Weights of a small GPT-style language model, trained from scratch on English Wikipedia.
Size: width 256, MLP 512 SwiGLU.
Architecture: RMSNorm before each block, no biases in attention or MLP.
Training: a variant of Muon for these matrices, 3975 steps.
MLP neurons of a small language model. Each row is named by its layer, matrix (gate and up: input weights) and neuron, and shows model dimensions 32-95. Each number is 128 + 32 x the weight over its row's rms, rounded and kept within 0 to 255. A neuron's up and down rows have the sign that makes its largest values positive.
After each neuron's rows, "fires in" lists the words (lower case) most often at its 100 highest values on Wikipedia text that the model never trained on. A number after a token or word is its count.

L2.gate89 [110 115 101  82 134 160  66 167 106  92 125 153 100 147 141  83 185 109 131 137 152 138 109  92 193 108 143 158  41 117 162 121 115 136  62  26 132  98 204  87  78 112 117 167 165  62 113 110 162 132 173  97  90 128  81 129 170 146 140 104 144 129 149 142]
L2.up89 [ 92 141 119 100 131  94 100  62 127 143 137  85 141 155 169 147 163 113 104 165 127 109 112  66  86 107 107  98  89  96 140 125 166 136 119 107 162 149 158 114 117 123 107 165  81 197 121 168  86  66 175  72 101 112 144 146 154 102 117 133 108  72  59 147]
fires in: "on" 23, "production" 15, "original" 7, "produce" 5, "other" 4

L4.gate394 [119 164 152 103 137 185 118 183 153 191 134 111 178 105 141 101 124 156 127 105 171 118 119 160 144  98 144 126 143  93 171 149 169 128 135 122  99 194 137 143 116 117 132 105 125 169 100  75 144 134 158 184  96 130 147 127 186  57 119 104  57  78 130 220]
L4.up394 [ 94  83 122 130 113 158  48 127  60 143 151 203  95  72 108 145 141 149 191 110  70 173 147 104 152 120 149 138  96 168 134 156 140 130 143 160 157  98 134 124 138  99 187 172 147  73 175 131 100 136 138 103 138 180  78 174 123 178 131 107 117 166 114  91]
fires in: "church" 18, "medical" 10, "architecture" 8, "plan" 8, "political" 6, "facility" 5

L4.gate203 [ 83 109  92  44  97  99  97 109 103 145 169 129 173  87 147 116 204 140 139 169 152  85  90 102 148  89 161 124 127 119 163 112 115 102  69 114 155 103  78 166 132 166 107  91 145 183 136 124  91 157  95 110 123 120 146 149 120 125  67  94  97  28  95 134]
L4.up203 [169  87 128 112 134 131  91 140 102  75 167 122  86  20  82 112 126 127 131 112 153 128 118 120 207 101 135  76  62 119 177 142 127 130 117 121 151 101 110 122 123 111 106 150 100  75 153 161 153 105  67  76  97 173 136  88  82 134 101  61 135  85 166 102]
fires in: "name" 22, "title" 18, "history" 10, "athlete" 9, "i" 8, "release" 4

L7.gate66 [110 152 150 100 135 113 153 106  92 141 179  92 104 143 135 167 136 123 160  75 119 102  67 130 128  89  47 124  97  63 164 142  80 113 136 133 135 129 133 139 162 122 112 130 117 101 117 100 159 150  90 114 145 112 136 172 136 187 136 118 185 146  95 129]
L7.up66 [129 160  86 183 167 133  97 123  91 165 130 153  71 184 121 247 126 132 139 131 119 124 158 149 139 154  74 122 162 135  95 163 122 121 129 168 168  98 170  98 149 221 134 142 167 107 178 119 125  96  82 137 132 147 151 118 161  93 143 165  90  74 136  88]
fires in: "she" 30, "his" 18, "her" 8, "scored" 5, "its" 4

L4.gate451 [139 182 149  56 147 150 107 141  87 126 129 171 156 107  92 103 118 112 158 100 124 146 164 165 174 171 184 137  95  76 163  97 123  98  67 142 177 146  95 136 121 113 155 165 152 165 113 112 126 117 140 145 152  84  81 137  77 138 134 149 144 191 194  96]
L4.up451 [105 177 109 101 105  68 144 120 119  51  92 138 103 195  70 173 169 100 114  78 148 140 110  86 129 149 121 141 181 112 146  82 202 114 117  58 130 125 151 108 126  58 149 187 140 113 153 134 120 116 155 196 131 114  95 175 128 102 116 125  30 154 149 108]
fires in: "german" 15, "british" 14, "modern" 8, "northern" 8, "germany" 7, "other" 6

L2.gate279 [125  95 179  88 118 140 122 149 106 117 234 127 111  78 178  90  84  93 165 143 165 153 137 158 166 137 126 169 134 129 148 161 128 140 113 126 126 148 125 143  73  65 109 111  94 130 115 120 104 144 170 142  59 138 151 131  58 131 150 192 151 151 130  46]
L2.up279 [116 117 145 100  87 143 123  90  93 119 121 154 158  95 159  99 135 154 152 129 133 129 114 101 132 172  69 115  88 144  89  93 101 149  56 180 110 220  93 115  68  94  97  90 102 146 124  90  89 118 144 138 119 126 177 155  92 136 168 167 163 144 142 118]
fires in: "track" 22, "training" 8, "train" 6, "traditional" 6, "austin" 6, "austria" 6

L13.gate189 [175 153 102 121 155 150 144 135 153  53  89 133 189 112  70 121 125 140 144 124 139 116 127 140 106  90 130 101  81 200  93 123 107 134 161 117 114 155  57 140 116 218 152 145 119 175 140  91 173 155 102 149 171 159  84 123  85 154 176 123 154 126  58 150]
L13.up189 [118 166 135  75 151 186  87 134 106 101 124 108 141 178  95 138 161 120 141 141 102 113 128  66  93  94 130 133 154 158  72 100 115 155 128 137  78 103 100  69 182 160 165 159 120 131 183 182 107 134 122 131 143 140  72 114 123 108  73 163 103 153 133 141]
fires in: "of" 57

L13.gate214 [ 84 107 109  79 106  97  79  91 171 104 152 113 141 109 146 135 163  72 123 103 119  84 156  79 134  83 125  73 102 132 116 157 165 117 159  86 113 139 125 119  84 117  70  70  72 176 150 138 143 196 174 141 117 190  99  13 124 101 101 153 119 115  84  98]
L13.up214 [142 156 169 141  70 100  55 145 143 146 126 112 171 146 125 174  72  96 122 126 131 121 104 117 149 147 166 116 161 172 132 193 119  98 204 132 120 110 197  99  94 115  72 105  92 167 105 165  88 138 146 155 131  80 163 103 142 138 146  88 135 130 166 132]
fires in: "which" 31, "that" 23, "least" 4

L14.gate106 [186 159 120 116 108 165 150 165 125 101  97  98 184 131 118 104  79 138 112 120 174 144 118 183 141 106 142  96 131 132  85  59 118 207  82 115 148 119  94 129  88 110 113  80 180 193 169  91 189 112 110  99 149 114 104 166 158 175 136 134 101 151 126 158]
L14.up106 [131 160 153 130 127 177  62 156 209 138 127  61 108 102 118 125 157  67 170  96 100  95 113  96 132 185 174 110  84 129 132  87 115 112 162 157 172 144  34 132 121  99 117 125 106 136 151 145 121 108 168  87 152 136  98  80 156 145 172 105 154 123 125 195]
fires in: "on" 39, "of" 18, "for" 10, "following" 5, "followed" 4

L5.gate375 [108 206  58 112  89 110 210 108 128  99 161 170  98 160 150 151 189 133 158 143 180  77 127 170 186 179 222 122 140 145 127 139 144 115  88 112 138  91 112 126 150 108 110 152 105 156 126 119  65  86 130 109 171 165 228 134 171  72 117 102  93  87 100 152]
L5.up375 [108  93 128 117 107 131 175 164 118  47 117 131 133  59 143 132 103 107  70 139 138 106 112 179 181 123 130 142  99 183 138 175 201  77 138 120  75 104 131 158  78 176 118 114 159 127 120 124 106 211 160  78  73 140 147 122  81 126 153 135  80  91 126 154]
fires in: "government" 14, "society" 11, "station" 10, "board" 9, "company" 9, "sports" 7

L6.gate240 [104 170 105  62 147 192 104 155 124 143 151  96 131 151 141 114  78 110 108  99 141 180 179 158 176  53 161 152 122  78 165 117 121 139 137 154 109 151 142 162 183 113 118 125 129 105 136 145 163  86 100 108 105 173 115 168 108 170 103  87  78 119 117 137]
L6.up240 [110 139  68 187 161 154 138 101 172  70 119 150 151 119 103 142 135 136 116  85 128  67 123 126  88 162 164 161 136 172 146 121 100 135 117 214  87 107 146  91 103 107 179  80  74 101  97 130 168 173 166 132 124 134 105 157 160 107 158 124 145 143  90  71]
fires in: "made" 38, "free" 8, "make" 7, "able" 7, "shown" 6, "jake" 4

L12.gate324 [154 157 121 127 116 142  79 128 115 126 106 132  87 114  90  90 144 149 157 125  87 127 140 173 175 106 149  68  94 165 123 111 130  93 188 131  91 135 131 139 151 102 155 114 103 147  91  95  86 134 101 130  89 139 135 133 110 128 226 103  54 106 125 163]
L12.up324 [ 99 149 117 110 132 175 102 120  86 150  99  89 138 189 100  77  92 131  93 110 162 134 195 153 159 135 136 112 152 163 146  94 141 211 189 117  97 121  99  59 151 117 118 146 144 138  89 157 128 159 140 132  92 111 135 150  73  94 187  97 139 114 134  95]
fires in: "work" 21, "works" 19, "worked" 9, "working" 8, "business" 4

L19.gate228 [ 64 107 170 111 206 121 147 100 141 175 143  85  90 155 148 132 182 150 111 148  84 139  80 128  63 116 121 153 137 124  52 136  99  65 135 128 149 175 129 132 171  94 120  77 129 145 110 133 198 146 114 117 181  85 141 147 197 139 109 136 121 144 171 156]
L19.up228 [101  78 127 129 125 145 146 113 132 147 134 152 112 185 116 103  96 130 119 139  22 165 163 137 118  97 145 101 163 120  95  94 132 100 151 178 154 156 127 114 173 136 166 155 172 127 120 168 141 124 152 140 133  62 136  85  92 153 123 164 165 135 169 157]
fires in: "s" 37, "his" 31, "her" 27

L2.gate309 [132 149 124 166 107 158 133 118 123 141 107 174 143 116 162 120  80 121 187 149 112 109 127 174 171 131  83 124 142 179 179  89 175 166  75 194 142 180 118 144  83  72 129 105 120 129 133 138  83 115 188 152 159 158  65 101 123  69 142 102 124 118  93 169]
L2.up309 [188 101 166 177  81 116  64 164 112 111 206 172  84 123 189  89 152  91 151 157 101  80 124 142 162 120 122 130 124 162 118 119 110 166 175 124 138 145  92 196 137 197 106 117 139 189 139  77 187 146  95  74 153  94 101 158 160 143 130 121  84 158 174  76]
fires in: "1984" 17, "1998" 15, "2000" 11, "1980" 9, "2001" 9, "2008" 6

L13.gate345 [149 134 153 125 125 124 138  91  72 131 133 129  62 122 142 111 163  42 126 132 122  97  80  97 164 125 103 173 134 141 137 140 148 192  63 139 112 148 169 141  74 112  81 104 129 150  47 120 168 122  93 116 153 103  92 132 136 111 177  66 127  94 108  98]
L13.up345 [163 107 125 211 129 107 193  98  99  92 110 117  78 126 167 124 121 111 113 138 152 148 179 175 171 144  94 126 138  80 118 116 139  95 145 144 107 126 118  94 138 128 159 130 180 148 104  88  76 158 126 129 150 118  86 119 130 124  79 137 108 106  90 110]
fires in: "of" 26, "southern" 17, "western" 11, "northern" 7, "southwestern" 4

L10.gate34 [ 80 119  82 131 155  95 105 156 146 150 146 115 164 186 148 116  86 146  92 133  81 108 117 181 134  40 140 153 139 118 163 132 144 172 155 137 149 119 108 165  97  67  47  85 139 121  60  97 117 101 109 126 117 164 141 110 113 117  98 159 192 124 169 158]
L10.up34 [ 54  92 141  85 128 106 115 157 117  98 195 134 147 174 162 141  65 132  74 120 137 114 126  93 121  98 132 131  82 118 100  75 112 152 173 134 110  74 128 107  76  63  81 110 123 148  81 105  48  86 134 116 140 111  93 143 151 103  56  58  75 175  94 156]
fires in: "which" 30, "also" 24, "have" 8, "reportedly" 4

L3.gate136 [113 176 165 162 141 132 115 100  92  81 187 130 134 187 166 131  73 117 176 124 163 127 116 208 177 118 130 159 120 109 133 146 199 135 108  68  66 103 156 137 121 118 146 161 136 119  91 130 124 110 144 120 145  90  80 170  97 109 111 152 103 150 165  62]
L3.up136 [117 113  97 118 152 190 143 158 118 145 129  94 114 120 113 162  58 160 141 108 129  85 148  88 125 172 105  56 195 130 130 138 205 115 145  83  94 159 147 115  88 129 130 149 121 144 163 113  68 115 147 184 164  89 106 198 188 122  87 137  91 101 182 102]
fires in: "german" 15, "art" 11, "american" 11, "artist" 9, "artists" 8, "national" 8

L5.gate389 [ 99 171  41 130 116 123 152 152 119 122 131  93 129 129 188 139 163  93 126 116 124 154 127 109 221 131 161 164 171 116 128 110 140 220 144  60 176 164 115 142 124 157  77 118  65 139 129 119 181 158 123 125 160 125  81 126 108  69  93 123 116 121 131 189]
L5.up389 [113 168 195 200 147 146  96 137  98 143  74 110 177  89 106 122 134 178 180 113 146 156 226 145  80 108 122 107 173  81 169 118 133 152 114  94 139 121 131  87 175 137  72 172 119  97 139 130  95 175 125  85 102 102  86 123 107  86 105  78 141 133 116 156]
fires in: "southern" 14, "eastern" 12, "western" 11, "northern" 10, "simulators" 6

L5.gate247 [121  99  95 135 131 209 170 134 160 172 166 171 114 153 138  71  80 121 185  90 118 169 133 114 164 136 111 100 138 150  80  48 104 143 168 137 156 120  92 105 128  72 105 133  51  98 167 143 142 120 152 104  95 101  96 107  76  67 136  99 160 138 205  94]
L5.up247 [122  73 112 165  98 140 141 131  84  98 129 134 138  89 155 124 192 136 195 138 120 146 115 154 164 135  68  92  29 127 120 133 104 130 142 126 123 108 138 198 129 138  84 101 113 133  96 101 129  98 122 107 158 150 142 164 148 171 122 162 129 149  99 176]
fires in: "included" 18, "includes" 10, "include" 9, "also" 8, "yet" 7, "found" 6

L2.gate210 [ 61  90 150 104 179 129 173 137 151  98 124  93 102  94 118 125 159 108 116  91  85 100 129  82 167 147 148 182  94 104 146 136 135 143 144  36 110 119  69 140 122 143 115 109  81 125 115  92  92 150 116  84 154  80 109 186 148  64 127  76 141 140 137  88]
L2.up210 [150  70 117  75 124 120 200 112 176 124 122 123 128  83 102 167  86 133  91  90 159 108 132 167 155  94 153 157  97 128  84 123 148 130 105 114  49 154 137 127 111 104  75  82 141 187  87 144 107 146 169 149 132  42 206 121 144 165 100 129  97 128 135 130]
fires in: "title" 15, "time" 11, "percentage" 8, "population" 6, "life" 6, "process" 6

L13.gate41 [117 137  95 129 144 119 171  88  93 161 145 126 116 118 146  95 121 156  51 152  95  97 152 132 184 121 142 111 146 196 110 161 170 169 221 113 194 109 164  96 131 179 178 110  62 203 143 111  96 139  83 137 134 140 122 163 112 106 103 111 100 143 155  60]
L13.up41 [109  96 153 113 189  88 176 133 122 141 146 109 124 109  84  96 114 130  97  83 106 142 153 172 169 138 145 156 180  98 130 125 208  91 135 182 103  73 134 124  97 121 118 113  97 122 138 128 141 156 176 143  71 137 107 201 157 136  92 106 161 135 129  79]
fires in: "washington" 16, "it" 12, "atlas" 8, "italy" 5, "mixed" 5, "italian" 4